config.toml
num_attention_heads = 9
hidden_act = "tanh_gelu"
positions = "learned"
parallel_block = false
MLP neurons of a small language model. Each row is named by its layer, matrix (down: output weights) and neuron, and shows model dimensions 448-543. Each number is 500 + 25 x the weight over its row's rms, rounded and kept within 0 to 999. Numbers have three digits each.
A block is one neuron, or neurons of one layer that tend to fire together. After each block is what it responds to, as a language model described it from the Wikipedia text at the highest values.

L4.down246:508477511512493441461495513490503460531470499480517525517506488553547457487478467528509454486484498502520533466472556503512490494579496559487460492497500522526514478499511486510469487484486500461480538508514492477494490488467504485434496535486521530499506515444563532521534541493478506577
L4.down687:516552529547466519489529485466479507453531517517565494547524478526523535473523481461457487455545510504471477465500487467474491552547536514531525472502501514500497504539504468481512525474536524528456536523504469476473451493456551513518523520511522501505486483488499472519497491497525503521
Responds to: Non-final word pieces inside multi-token verbs, usually before an inflection like -ed, -es, -ing: re|organ|ized, pers|u|aded, determ|ines.

L6.down269:471498528512522487521520516492511533526485495467487544475484511517510540431503482494467531508512552485498435493525542471509488517483508473484499478481486445532516519475459452501507467521472473557510574521449470482461488495511529480510448546460478497498534531492467486528496492527529538506
L6.down305:508514455497480536467564498518479527475521501475457538524536534479477486472481547489506505488486522480551475481515471452519533503514472541488492526510532523474458516520494507468446480488510554527504502519503485458566468473464484511542495497508511503506495543516448482492497487501494490559
L6.down369:490477449513520503477467498478505483522506445500476493549527535535508508515469481529472478539482469527525514491491497469507518459473491469480532482504480465471512579497469445530512473551483486486502523491453505449513469497477493461498469525474468521493524506473518506476516485520505462476
L6.down970:509482498512514529527500559541538511502437510519440472514481529541479496492514516462495503474546545467495484497490515492528499506436501488541509502496506488573547524521473525447530503513505498440509455472489493535454536493495496473538454497524500514484505493492439486515498505496475486505
Responds to: The letter B or b tokenized on its own at the start of a word, name or acronym, as in B-side, BLT, bouldering, Bodin.

L4.down17:541492479508479498512480446476507519514514516482522518500507521493495484492490525505478535525474460493547472499510537472522494517514490515521502508510532508495537530520501505465477535476513500511483474479515491515481483443516478490476432479496532557505467515499460473465476515482505514459
L4.down1321:505478522500494507492460536485458482485458538481528477464486507509513526507527478448483515485505506503484488511500493515418467495513494465471486514510474496483494510472544455496489508500465477518503479523455530558463510532483547486517486520503492458477492494500504496510490507473489537488
Responds to: The token "an", either the article (an interview, an undisclosed fee) or a word-initial piece (ancestors, anemia, anchor); also weakly colons and dashes in infobox lists.

L7.down17:507511519457547506495492509489540499509462509490516503508471524487474509450477490460458472468471460494483496491490538483527493498455523481516486475487514486468518505501479527469533543492503500485497537476528468530511528467500511516515469510513549513517501474473512483501523485510469521527
L7.down603:482485501511486460514474518485509509464492496537504489461554491522493471472493510542515495530516511453479538476478528491527539506532491558514532463487505478542466522482483494554507480501486488495484460517494504494490475523559505492456518460507543521533502451482482480468489503541488491489
L7.down776:540501551471491464514526530465531486517533533517468510473476490508478463476503491516450468502521509519462505493508511482475462482517517512509457474513473486484483515533516507516512535480483519481494527463514494498496508464462486507508511480495480453504517539504549465520487481482443475514
L7.down938:483488520514524483505474496547508498499496491467480507406460538553504550501537482491481509491459503488488480499511500494524499514496484511494476538516449492450524522518496476468492463517504471493501494477507514507519513490449506485511563509505494495501503495509474503494562512513475480512
L7.down1169:475486482528489550468493485528482516480493468441514491511519510471512422494485500516526512544487496494516533528508492489515497520500475498500449516493495503514461505497502496522527489478522537497485483490510498518495506533467534520498504511463532517523494506532487472519462514460522502487
L7.down1480:481481465559506534516466509476522542536475496524492517498501465502482452537464516477467539511470490488471504476499446505481502525512509529544484512488469509535500464505521472478528546487467506478523467475533478468510458557527509472530545495505508534490441482497498510488483493514484519509
L7.down1548:498526510546514439509515526524506509547521486466556511478479530500513518492496473500537500544508503501484530467526476525452503502500474525476509522506444434531532472489527450476522476515502497447483501465487508527487454548497518431525573536476523524509519511557502474564530488464481482469
L7.down1657:516495489509525481506493542592501453499466502490548430516460507540515493479503482494512512518517532469502511499486502503550478530454466527520514514471486477481523513515470479474481531524515471478480499519501468525511536497489488480510537525517529521572503503530470545504532492476489497508
Responds to: Party-name cells at the start of rows in election result tables, such as Independent, Conservative, PF, BNP; weaker on political compounds like left-wing and scattered table tokens.

L7.down617:508425499462499495485514470460496516502516467493522491474497477535508462465507497521531482496520495503546480512511469434471507547491476544485510454480456497527477513490475466475521535444535505520436487520435501474482502520539544470523467478516501496542511539527520519522445505473500477535
L7.down648:548549498522476490497491522480520482522485560489496533499463494482516481486477520482520519478471485476504459488498491528490500536494541537493509534512463485470504471525577468463514548538490538516502534497533478531511504556514502495484487495512519491532496480499495501510484474566516517475
L7.down733:464516544547429473487518489495488512443495530493494520508476498475504489477501463549528473538479526504482459494466515483511472502506491479480474536510543499531485456501475484492494518518472526509484490496526494505516492498516522496506480503444505447468512513505530513489507488498464529479
L7.down807:496487486516530490483486536499495464464497497488502510491467548525502509481504515467474503494501494507565489462480468533491499521472532504482529504478448498465533464471516509466477513477539493490467527513498459474523487491514477442512539542478518513483499549514499504513504487519505496542
L7.down936:488479486471483520505529501520521503451483520504463507470490514505478502512539513512508493506534499496489489525491501483450485508510487515477477452487497507447489495505511527462504552502496470451467432493512527505479516532519535543516502487497508452494496541490497523493519506516536494510
L7.down1010:476484493492477491448476448513494488473461532527499484506522533514484508495534508538465499503474489507515521481520540505516480474494457519496433472498498491499503478517486514505510524471526484464508504536521551516526522469487475461517505510497484504513496467463528528468505532484511504505
L7.down1597:489504501456525471521461504523471479479488495501488548504507453516469525492540477472500515477479474535538491490502499474477467487490503498495509526460482546501498460501496469523475520492523520476470520539446489448522471500482525505531503483500506533504503457537480508532504475475495480476
L7.down1641:490476526506501462494493466555498499464515495455522486469479478557493499447459465460476491510489501524479504510482499494510511425521454557447481466503496533478500514527441531503503459477493467509520488482547522517496473528502539526474507525501566507480520470483505523501499511519531536484
Responds to: First word of fixed multiword phrases whose next word is predictable, mostly "according" (to) at a sentence start, also "due" (to), "in order" (to), "subject" (to).

L6.down234:507521555535472520509485514473445519503481511518515486480542498438490541478489525498475420469531498501519470499514464498489459500503511503517493512501497489525489545517504495513521487544494520524484571515502529472483474533514524526481498476524507474500506475487481470466488531524476485497
L6.down521:475468531514470483532523507497541484486491515460511505503489501538486550534465470495476500461522477502511488482496523490511510513477488528531488523503506564516520529467551488500498573517510508513485514511510487492510498505452497509466528494481452483452505486479470507480524518494491570512
L6.down1365:510490512501460496498533517503495519522482467502517578491507475491493493511514535502492497483462498471501459513475498496489503467532513527491528492493556496498531495507567517506526476501456490486504527526503516474475496543464515501515466507515519485504473489499468466484494545516487455507
L6.down1645:525503495482499438532502507551476470500452494535491491524506511511496507500487511500493467533489514467531525553524508513485487511528496516478525435494502485522505529505511492504527470531484480487503474516486492507505476501541487461516491488479544474519504483477514471502509497474497523494
Responds to: Fires on auxiliaries have/has/had and adverbs like already, previously, probably placed between a subject and its main verb, e.g. had already spread.

L7.down79:473503495440536489522477535504512466563531503491508500494516481464474465523504562525471469500530507528510486471539545532429450536508495478508465505542509467499525511497510483504500518540515479499444510494487487489533526500487493501479474506523524527515491535491480523499485476513504464507
L7.down677:500501498548515497484506497534515495469490486475488482527515511499544479506517503498531470429560484505510455473541478489432478476482559496497514540458482517515491530496503531512514530522521526498556499528532518517494495457530450483513516503505507498515494491478429466526481494505493493529
L7.down884:492569502456463530497507526459495500498482477494457505515538486543496492493464514541523482468503486509477535480485548466459511514504515481516497505434492504522496504469506521533467495484466468468488473513548468503488474524474470443509471487512511525511488452502465519523478480526477492508
L7.down892:480486418508538513487451536462485497501509454535521469487495442518516510519542568546486512497509568503501523526497464519515538501478520471486508485489510529494467547510533471500491510505494470532461522494477502490469545524465528520537496529544478502525517476449498514531494506551511480455
L7.down944:516501458504469502493457522541493498445487535470518485475462501511529505492469509483513502506471492497480497515512503561527517520510483487530508522482508448466469488459506509475478511500539476513552558519495445508454511484490485517530463551531456498513481542511510510537489464507476540473
L7.down1086:499485517497510496496492513469509471480522505518547516460517530491480487503518460511513522557535469494462498515511507505514488510478486483513520563531512529489502502520495500467520474486513459497501452513488508498452494490473499447480445506473449563517441519514490528471531481533505553492
L7.down1257:509539495503511537521500497505510486493461528488480494456466523542485476473505476482498486525508476448499473504520531532533513506505508499501462496515489480506457452514503507488471509504486500510456530511438519472496530473562496524444506504534473530515520483493487483483541530524559476543
L7.down1474:559535495499528519504509496454530487559497500531514469496539505541485510508526494524497489504497497502544519528485518487491487530450522552501513536507500483498480513478482527489502495504544518496510484481550509512543485493459495533482545530520502483505491511431492501503493425489516503507
Responds to: Mostly the indefinite article "an" before a description, plus copulas "was"/"is" in biographies, e.g. "is an American", "He was elected".

L7.down475:483473474565499474532479518512517470470489526441499516469534482501505540446480495469482479507511515446511535528522481465483537524478540473493521510505518501494501507499536571469461459495503495480515491477468463477478467543520487464530494451507499500503488492551505488539428521473507496515
L7.down489:500499490501433469517470487545494521514496468465464514484473565508471520549521526526543501480485496480480500473502543493483448462542541496532530491521510461471494440483512476558512514508511532498553485488482477532464464506501474509523544474498517495523513494468497532518485503462494499549
L7.down608:495474537539475495481478495513488514463463458478484489485488501512516541526475508481523481500533518501469482530466489507491559530504518471484524500515524526487500531505539475506517498494482518454455544510480534486471511499452499520490520491461492495470529438503523536507457573455489475496
L7.down971:528504501469438539485503486454497479515498478476512493494471515544541502475532529516469541500537544439491538483495500478502478496518530471492546479483521507507478511527514481509464546472499524478460484482471535486504505506518498516501557477508467525554447467498509487494516498520516542499
L7.down1146:500493466493492481490534518484471501498512507481547506508500531476491485496494503498490474485493469517463521523481520504475493484516509473434485558459550534495511528517508527520521576466462511525528507512500473540493445479467468475485516525524498543489503476508509549507477492498517513527
L7.down1191:500487522456482482487467524492512448488538502489504509517486525515525528479492529512499494522491486518476488471511474461494509498512543508464472470526505522518515496474461486479481496525503475480517495477480495504529465495525489508493517532527507471507518496502497502469492495459522532499
L7.down1604:521484508492521504510514496514508507530526524445519474462541476488459501537486481488566520525504495447498525484553506516522485534520486523477533444504541504506495494499533456471438516547534442458490539515523517516498473478495505542507481489507497492482460511470484549489488489513507470464
L7.down1706:483482533518538474529495498546491506473468503501552507485491482496478467549490476523492502467492458513489549470529465465485486506482500489471517474479508491452468474520476515490474511537489490491493524451487505518471482525479492503510502499468506495497532482492508546452481511482505503486
Responds to: Infinitival to and modal auxiliaries that come just before a bare verb, as in allowed X to concentrate, decision to, would be, may be.

L4.down732:480542507497508488503513482539490487447532498471459492516512507504459511479481499464490490494509479511505546477523450475500451499511482506463508533491503502481523519514536500521519497520503508500448469494497493507506469485515447480502504522539468491540505470504478509485495539519527505474
L4.down1493:519512470492502477534510508524533444526496488507502504538488509505490557520485509483538460504471488498493476464513548435499515474530488552467545511508514493471513518417561492529518483538518517483475500511535503487519479500502518513468521460517499470497502479510540508487487524502444497526
Responds to: Infinitive "to" or "from/of" right after control verbs and adjectives, e.g. began to, prevented from, capable of, plus aspectual verbs like started, began.

L6.down68:504492516490468474506477496483526475482474466530489479506501494470482499508459472502465467487508470533485468500445471521506496497534508482494517480478487496443547473477542514500539465497532505487487488511472455511490509532476510481495506435502479489485503489506510514507476480487520534448
L6.down689:496512494521508479500480523494509493482517483473512487468447477542490439469480494507494530491463510480486498497527508487518494503506487507535496478467517483540483488471526504502513510499509519456482496469491463526533486505494534481495501483480553505525525517525509493484493462492497470515
L6.down1070:488506465496522460481498470484504477484520466490510507480468521482512526523486481496502509510516478495465506520486487483501508473532450503510519474500453526546503463523493483533519528535502500522478514442533459541475506498517521470495509498488488504523469499546491524518547515470501498496
L6.down1157:503517489553459509489451496508511481484503495519506487512476472483462520461548519470483436525477500449549497471503518506527510509460485495479513514494476498509547512494475526451511536501513467528470504533481473501496467502482522506499526492487538540507518517512513458478490506516502506541
Responds to: First subword piece of a word split into parts, e.g. pr(oud), t(elling), d(aughters), and party names opening election-table cells (UK(IP), P(NM)).

L6.down281:483474497523504475468490483508497495551514465491527466485527516521473485498538447515528524494508504482552465471506486517489475542518488519503519473505477522522466503515524516513503482469516517438506466500455511492503519486482461520496504493465517522492504480491512496484525475509509451481
L6.down807:507510425477479499533524514503487512520450501475501479532488498519501481511490538504493576502480515476493472469491510460480492538521468470475527519508494489460511510532549496505510478478522504495479499474490520466455474479501473516540519487530550540463478528495473488486510487519514529499
L6.down1286:501477464475505498512485499498458477533492513487468507489493503473456515486442536476482472516514493523493473469486533489462499537484494531548516482488492477449468523532528462494491503491471444464461504488469522468511543483459508524539480475524466504497465511525478496469455522465498462534
L6.down1287:500448493501493518510459483466501494502498479441548546481471507481498475448463485463492504489534523523471533515515517503460489486522514472531495496501498442517486485511528537503493497461490527537470493546480508512455476512479489455487457470521492551508482493487516485456512511489521524535
Responds to: The indefinite article "an" (and An-) in running prose, plus words beginning with "an" like analyzed, anemia, anonymous.

L7.down154:456454511542490477511499489564482502540465442473486492506461495483506483512517492484496466545481464494445534472531522531488479527486509487492470517480487495480515514486481482496453495525526505549486506502507497479476474516492501519474485503537521485469523497443504501505440537508479465441
L7.down358:505487476500494504515467453486499479518502482507513548552503489479497527489496535517501467455486453516503484492500521483569475485508502519529459537534481482527512455502499510479514516527497520524477519505518479494514499518503482530547498526512475513464553475514545488476494477576465472457
L7.down1025:484451508519510503523467483527442521510467458485503489496514535478478468467507546473515428519538449499465489562491534495485519499490509514518494506548472463473540513502470462493484503524535514496516476485489489463495446495491513536475504522520476538481545486472498507478495522490490426479
L7.down1054:501479515530505522496518546518522453482530491498505466495493473519539493480473485476547504480510512496518477543498529490475535513487483545512531463540510488520515522525556456503522477490522464518510521478499486485511419501517517494479514534495501519481480475460505498509492482468522538482
L7.down1182:485560522475481489498535485494483479509514466495526499503493514503511476550518518514469555507493509519500515510486532498446515545490454511456517495494449507570478525507496506486481522470512475490468513491526475494497512524503474469461469492484504473504481475497521511509532477494491548497
L7.down1284:503503512510487496498509518535481528517476474480521519518497480482488490482510516521518493504496511469470515530488528513470512509521532511509487519547484500468496488424509453508467501536508494487471471466474508446529463525521514484490493476497479528479503511461522543504502502479526406491
L7.down1545:479489538517506460463493496511476505445517488513490507540496520489435508504537491492517491487507487474473514501512548547490524518543493487477514503497481475518458529480483483490493504451507483522515518467524512507557483522499492482469475507488518477503525473528515542526489462469457505480
L7.down1714:467494513534494509517522484526508524484511528486524469464526472505489528511497559501470515454483529481536535511511516542524451471491525473529505508534508559514531549533528478524463485510513509541491476515514515484477461461495527498487521468443495477503510497447536488516489527468556476496
Responds to: Final token of a value inside a pipe-delimited wiki table cell, just before the closing pipe, e.g. percentages, decimals, track times (4:06, 5.31, 40.08%).

L4.down65:488513499525498510484490476510469506459459494489490496497503491490524502498469502515495503518546465516566549470476491506478560515493492462489468509579525510497510521489506527517486453533507450509475455514491523501467513495477489474533468515480519438494466454551522487513501519490520508526
L4.down1627:462513491427492518502504512482489492473478536514475515507519498510461508482500484476514477553506505491504502496488493504532508518522511494514563500479476471524517498489464470461503534500492549483478470491504517518494511511460507495461514477472481489491535494518497542518487449520509532498
Responds to: Short first pieces of split words, often syllables like Me, Le, de, Ma, in foreign names and titles, e.g. Ne Me Quitte, Timo Meier, Di Meola.

L7.down122:470485524510475516485496507482491463498538486527489492486508491496501530504477488505505517510476501517503477512467504476472457473532500498527497470515487528517455523516503461532508569528479491546571497479550523523486527521512503501521509501498481497454498527505512485467479479493558487534
L7.down224:543491484542510519514508471474506507534526503520533492502538525511505514487492508481542491551448525474507473496486520454516523500518495464483492482439501481507514526490512511501515490522519494491499490518536476485510508514519514475526465489510475434495522506512504527505480438487525480501
L7.down785:525474511522512487509501508513529453510519514463503485510543569471515490499485491478459495537450516498442535509534501552492484518543545474479470485478493488564509515519455544484532523516491474519565486481527490492530466512467507504506513474476463460461447484565517533520506443492525518509
L7.down1041:523532547558498446485514477474480458482469470517532517542479512546551476451474514463498480507424539460500525502450480550498489569512491507518524487471480471466488499484460506469476484511506513496519523498503488480471508505529478435462514531490491550496535493492548506506502505493556530506
L7.down1080:510502506520510474538532509550454465537492513492467514527461517489483563497494454503533542503495532527487487499472497523504475468516489503484472466479485522502513532490468523507487505532488520495520516464508465512497571471495481477513497465500501508481543485528545500496469495552527452485
L7.down1094:503464489495478491488517508520470459479476494437507510507518521569489482513554515507479468483453506501503508468500516502507518487469504476495558516469523497535478500544565523543491517490515510507511528525465493500475517500467491507489526502486486490486505462538476505503474525529455526493
L7.down1398:479515508521467487526515536511494507540480522492484532479458478504471519511461524503490496468481540463558479484487468452476514486523471495517496500514506487522536518495506522537515495505503488480493519524561468541473512478497540489477524497513496509478510523499493477529480495513545526539
L7.down1577:483525500496534471515465574458492499509511573478497520485568481509492524459522483491475511525489498507450528512454495450548488529505505510503519493469468516481522510537499538492503542507525490512491469478523475554518531540481477502487467535512491491532494477500518517485494495464506520530
Responds to: Tokens just before an expected number or amount, chiefly than in more/no less than, plus up to, a total of, and table pipes.

L6.down127:457503498509525466499498506490508520473492525515511526485481483494522472485510506493544522461511484518508499505479489483528497524459495496497546479453458482506495527530450452466506506498460526482510472499497479457431511513506495476521510494496522529491477484512471479519514489505499514529
L6.down147:473474526457477499469465515431474473488527519447476498487556443484481447463529531516493524522503512543512489510495487500483486478521553559513502510498526480523509489500465461464497489499477514517422465501516472492511519515487526508506496444482496510470523469531506525498531538509533477495
L6.down776:469532488468486509525484537516545470545463519541488505499526491509503481442517544487469461489499524509476477551532472508518482487513508506480494493503519505491511475485528485510519512495512510556514518459456471480465491507456492457461519502514459525502507470491512469517529504527461532480
L6.down1390:516465493459477519486502512484520543492505500502496501494474484451532478506479476545539537506488494475495441466479536505486553486481517515489535520499504471520525520505515507474508491551514497527500498502502526510445493523460517447483476512503490494482480526490510475516534444527525488516
Responds to: Short word-piece tokens, mostly a single vowel (a, i, u), completing or continuing foreign names and transliterations, as in Šišmiši, romaji, Annapurna, Grasu.

L7.down96:496483516523533516505456449477510493513533452493538486511497444528490532476464469500535522522517491485543567511488504521524527526499530515492488467484478493461482477474470499513534483518519523546502492475479526447513497479494500455506506508504491506472462490510454489515463499510483535560
L7.down215:514488495488446468533488508547487508493534489428513508489497532464530472485494523459516489446517530506528503469461442539484487438531472518451466501496462495489571498490519521515503485526527502531522499479480510516478506517462519491490554510489543482484479514494464477450484478470490515496
L7.down293:517485485519506480497495492506480528539533508478502496511508498498497507517503479515454483500486511519517461515525516469457493480548495489506514448492479490520472489544497468482513489504484474519481512521506509475484483536489512474497462484513485479488545481490519520528488474508494486540
L7.down833:513482467477472512487539478487527527517479443474484502513511517487514535480537484484487537506493511504511493543540468457498512472472516513494511480543475480489470513509486491501522515474490505509501553504509476437508506467479507561483527480463480527466519512509529517463548470462508488480
L7.down878:462495468487465536500486503535474450532479514438485533523525464506488459483488488520497541489506534473498460515528490474498493524467517482504520529463462498510504508465492501502520508497517455486516486478497484493536534535489528471478529540509495521502497485530505512504477489475488504479
L7.down1088:524547497523480518544496442503460519492563475486501478487528518465468520508522526477538521517454513465475471508492490501551501513484466503522473554516484469521503497491497483485512503461547522525509526481532521480499538511477486433459498479522453568514467548479497480506493514489492511488
L7.down1301:511501488483499485488453538526539514511540539490475531487496543491502480505503492502494485494477531496446497487479511525516469521537472466490481506515486459483514519514464430467471460534514528532486524493505493483503545457503477520502495508535515509538534495497480465488509506493475483489
L7.down1527:553476500496493508442496453459521499535486495494491529522490489465540516480542454484498509506488526498521493483535546547454505451514517452501503503510458502506547449523514489492498520485521458506525475459542483480490512498472538499542537481526507486458476506533537493495521467475515459521
Responds to: A lone "b"/"B" token that starts a word split into pieces, such as b|leak, b|athroom, B|old; weaker for initial r, st, sp.

L4.down1081:501521519518544470523503504541512474532439482480523488503510482475491541525500504492460527511528508476454528492489534504513488484488487513450519520487491494511520528521512516518502551491491505517518497478461526538503457509485518490455496525469506484469482439490521526524483484499522534489
L4.down1170:495501479512495485518502492505495530507522514496472463495529474482495488498495543477447522499536486506467481501490507495515527463525487511501488508494501481448496503508490514470522522525494504483480504508478536496537455495517503527523435489509519481537459488521449490539467480465505459490
Responds to: The word to introducing an infinitive verb, plus modal verbs before a bare verb, as in able to, began to, can be, would continue.

L7.down399:463533528529511506489482503486457515497499489493448464515474489537448506531513478512516524450484468501509466529514484479526472501504495520473504495463513505518512546513490495511488510457502460555497479463553551530490498544468542526494530511475476527468510511515519548486494481491482488464
L7.down453:484517505468534485518527484545575498533484503460477550491529466554501498485473478524456513462526505499508513485519480468493524549440504541508529496482512502508474528477490488488500559511498531474501455488481508492517555489460532505463485538505490483494490490525502498519513527454488497493
L7.down454:520487521541510507498461494523456496544516464451538479520488504511491473489487502468511526508498484503532497510549485514518529532539482498485540516457516492512531471502515519494510501509477494534476500517487481520494448486530491526525507451535462499487485481487504527519459490485521521534
L7.down482:513499513534483539517490489528491481499492474460539507503487488475485531528512501494469434502500516492489482489512482479481486485525492496465486517501531491524504487474444536540485524476483503485497538502476499491488494454448515498504463505495475499463523477527476496508486546530495508486
L7.down573:493488489532481524485503513502569480534484498488515459482462466479500537549473463511530510500540529517452510503525466513528522469488499451512544491495511480462537522459483536540500442545523551516501496481501511481483494464436517531488515527478505510521510491510477488465504494537457492470
L7.down905:550485552475501448471468479475508511521467492481533541485476460507517510506499491536503509523540544499485498488522523517513514453484545530457533465498466507522506495483465556509506494526461535476509497504516487476490534492438490495448492577498487509502483515470504514491481500507500471489
L7.down1431:516508463541478521479538511517514482496510413527543498529500551466467513525498466543495501499510503491441474516518475453528521524506455504510523531481500541486516533520473484537511560489490518505494503514495530520487499472459478509469460517493461510438506485496491564484523522475507512510
L7.down1709:506507516487492495554462461502505514528477511473467521522492472495485528496531525513496496469485515448486509506493477500466505469492474435484461510497508447513467505559487464518548521486497488504506509507527510517513505502495459506506479482510511470533478501508521493522499477494496523475
Responds to: The last token before a clause's main verb: a subject's end, pronoun, modal or adverb, as in microbes, they, will, already.

L6.down258:496534512496527509504508501504487452504542548507484516477475506480479510488514489511466484498506501465532537505508495534497520472522509505497523474463486517498483557526521445523491512512489474519495480525506491501478529504512501476507556518539495478484461514572524524505471476471553495534
L6.down491:489559489514498469511524509496507492513525475480490474515461499464515537484481506486515517459492540463526528484507487439500492498513505479458509516503514529539475491507476514497481507485487492504530455554508533466465460490508511528493480491495495521441510501510549519512488478495506512537
L6.down519:456454523525474461552526494479499480535526514479514485474487479467476507502473518482535574489485544431482452469429453449534508481472511469527544490546487516490536488509512525504526456546522515492508506517513484490488516512485486531517475500497485498484513503458472543496511472493498489479
L6.down766:478484532503503437518509469527500527535530504499482517500478480470496516480570517456480522485451553494505480529503520490506500487493455496479481461503530507486502552502510499510493508529477471515550523544506524523518531485520499519498460484509481519464483501505510481491522485515535506527
Responds to: Tokens just before an upcoming number or count, such as table pipes before totals, or "at least", "up to", "of which".

L6.down676:463550494502473529509481523547488493493509459508502498514479492485481529544491478507466473463512500483477504481450502509515535480516486497460484515488508493490520520523478515500469584490469519503474523484510497478454531523506516520510454468515501517463530478516539543482503505500513460505
L6.down717:510495487529504495486480481481425478477535485459521513522503509492497551527492498486512496514512528522494557483452523518491520523537507519532508452490518482509539524481461548480514451459483512481498475493514502499521523507520546496538504488541505558491450474507519464492489483472449493505
L6.down1062:477498506498504482485499511487481518473551500482484528504489540461495538541469489541487539488535480470475494524530518526528482451455510500501476532508539507509470486574506528497499539519485535458512481460464513498519497530500494495480510492529458523479477476516452504506524488470470443511
L6.down1703:547538531464509478518522513522562473515587469502493511498525491506516500528471567508487478519486497487504502524484500484514494492489479541500496507471521491465541490522495522473506552474479533496432502515506535503510512432478507507523465474494496484470487467453525544483491510513509509477
Responds to: Tokens right before a main verb: modals and negation like could, would, not, and infinitive to after decided, failed, tries.

L6.down292:489488536511505439496477478510469494514515555558494507526507511469463510470435479485527464497466551538481516548515486511494469499490476538478468454508514499544482533521505506547456504482479431491521491461564495481526518521499512509492499518506494514478545521519493514499518516462517479514
L6.down485:520510450500514514504533480505529466547495462521443525488550488509486493524472496528479548489501511552475464474488466525492510490509501508486508484526524489480507523530485525473538524522507471493501470496496479506539455496486501495496512484486509472497497498495517505521516506514538507505
L6.down917:510472467443501489511499511456485515459495522490510508462538525534492495506548484501557531515485508500521465479478506534488518510487509486507545502491496507514461494458523481533455504462473490500490463484569480503516515465478497501497479508524450510484484508512520500456517474475510488463
L6.down1257:524444495477494466532566464496519460470478493508514455502475509517484532523485519491475500470517519479482473482515492526542512502508479509524501504494486497455514492532496481487502515539526522473473470491523546498501459530468502481532506554514538531493509511555502552517506484485527525487
Responds to: Later word pieces that complete words which are usually followed by a fixed preposition, as in adjac-ent to, in con-trast to, in conjun-ction with, Add-ition-ally, and In addition.

L4.down1269:507538463508498514477505513523485510530467533475522544476500537481481506544523479492507487539528552502494515469544518540520525483529521509531508486501504461460513498480503515501512493501497533500524494497505522524502523481481509465446533506484521456519500508473506486521512511497467519483
L4.down1335:482477460506470495463504498482489477493520454521496530519483486518454475534503515524514464506468485501499474475467548487500510515485483513493471506522548531468535470490507484463508503465512505466521500539542505492531505494479478471513537469468547496518523443525474500501495475474484467473
Responds to: Number tokens inside pipe-delimited sports and stats tables, often mid-row (league standings, appearances, goals), e.g. | 12 | 7 | 2 |; also digits after decimals or in coordinates.

L7.down190:506502481506474505478478530510510477478509515486531493506487487488507510481476467480518556490465477528497509495495502534519461494464540517484559571541482533542509533507492511463517491500503499480500463456491481499483494509490476544517480476492527475468510500480561546601531530505511533488
L7.down416:520537489518510516530492535474492519476448539519474482493508474489550494520527513485501510473514507517506460511496498526506509485438507525451478513458494476536501477515449477456545497484486458517534463492469497504540480528524482490482496527487520488541526456529479499511515500471504511502
L7.down484:507491494506483489524457526515489492533495558500513555498481487510511476492494538524507516520549479512513519465504525523441484490525494482517525529566561507504506475487469481532504533540501512509492492545480497560491496512499505514523500497598493503492499456478512525516488528505459471462
L7.down755:518512523486447509458499502457479531473502517488475514515495515459488473497503490483500508474471526450489496538496528531533548478514504474494562499489498464482479504484489480491506500523520512509493472526475536528534493480485553510516496477494454466448492479490540495485500494513506528496
L7.down760:462487479524500511516478496485538496466523511478494500490454517446481472489502467534509510491469480528512524528475488475505500477527558504472491514489514476532505493429491471474478494476482480481513510549535492498486512472498460525470491484450497496516443536472493517551485566538487544523
L7.down830:483485470503538493531500539508470496499485517531544500494481492479510496540527489482547478505528510492494568497499514460499540519497495545497514522536518460465483483516477548520513481499513552489539500487492515550496506499486498498463492492496510495482469506497510526509502493432534535493
L7.down1024:486515468502443501500482515451493525478460496509506555521496545476469495494490472522547479496542475501539523509530468519527524529520526503504523526471468444505465571505449474480503529504487495510478502478494475532515484479463535547501508460442484523511543486536471501517470494498475469535
L7.down1696:473505498517501496501526523476508458465464490548478525481486501521532480497459534480500507555456497477489489504498528503533483470480486474492503502495476500449456483498482501472527487499481514484461526510540526502497521501492534513498491456528512499509521502519520506514501480442486544464
Responds to: Short vowel-heavy subword pieces just after a word's first piece, mostly in foreign names and titles (Bol-o, Burc-u, Ell-i-ott), plus the prefix anti in words like antihistamines.

L6.down155:484504515468510507520504526496517505559530522504467512499520481507476509506482491494535533502487456458472509492491498516512499530545497501469521501475464496482484492501444521481501523502496470478480494578482496490469514499481488477436470494441522448466490478521541504522500532475513498499
L6.down299:501511501482513550509497503484515526510510530477516531520549536537498472539516482514497463527501498525516496494507510498465491506491561527517476497518475521513462492492515517455490503492506500462486485506502510489500477473502513475498481478518476460482449486494522530520501502510473521533
L6.down393:506499479506501523467515484500517495492544516520493532506534531503480482521531431476514453515548485518483490524434486487486531565510510485512482529495506504472524525519499514497519458504483476494490476523512475472509534492481482495541455523480463519490521501494511492455495485515503502518
L6.down482:537509479434490505460493553542531496518510497525466533496475532507541464543505511521511484504510465503498527507501520505454519530524521490494543522477477502498484505486470490493480512489501479522488475480480470474480484473510492476524501478534535509509494501476506481487552473463479521544
Responds to: Two-digit number tokens inside figures, especially after a decimal point or in table cells, such as 0.526 miles, 1.19%, and 21.19 m.

L4.down588:473515521583524460466495548495549468526473505515496522478493470475501499527483462484541505515506521506451522488504505488490530532484515538486526532503492498520507502476527465453483476463532497469448493456539496475470505510519485489528533499484521481529488539541508542497519504494502528486
L4.down1212:499511505526528536510519502498500529500459496507535493478520499509491494502547534501478510486509469489504470446524471527508508526533505500526543501525517503508510521542483510494522508500480491508505494496541458504502481544500453491493513475456523491498472485516514478526504490547510498517
Responds to: Words inside accounts of elections, politics and competition outcomes, such as run for re-election, elected, Democratic, Congress, first round, votes.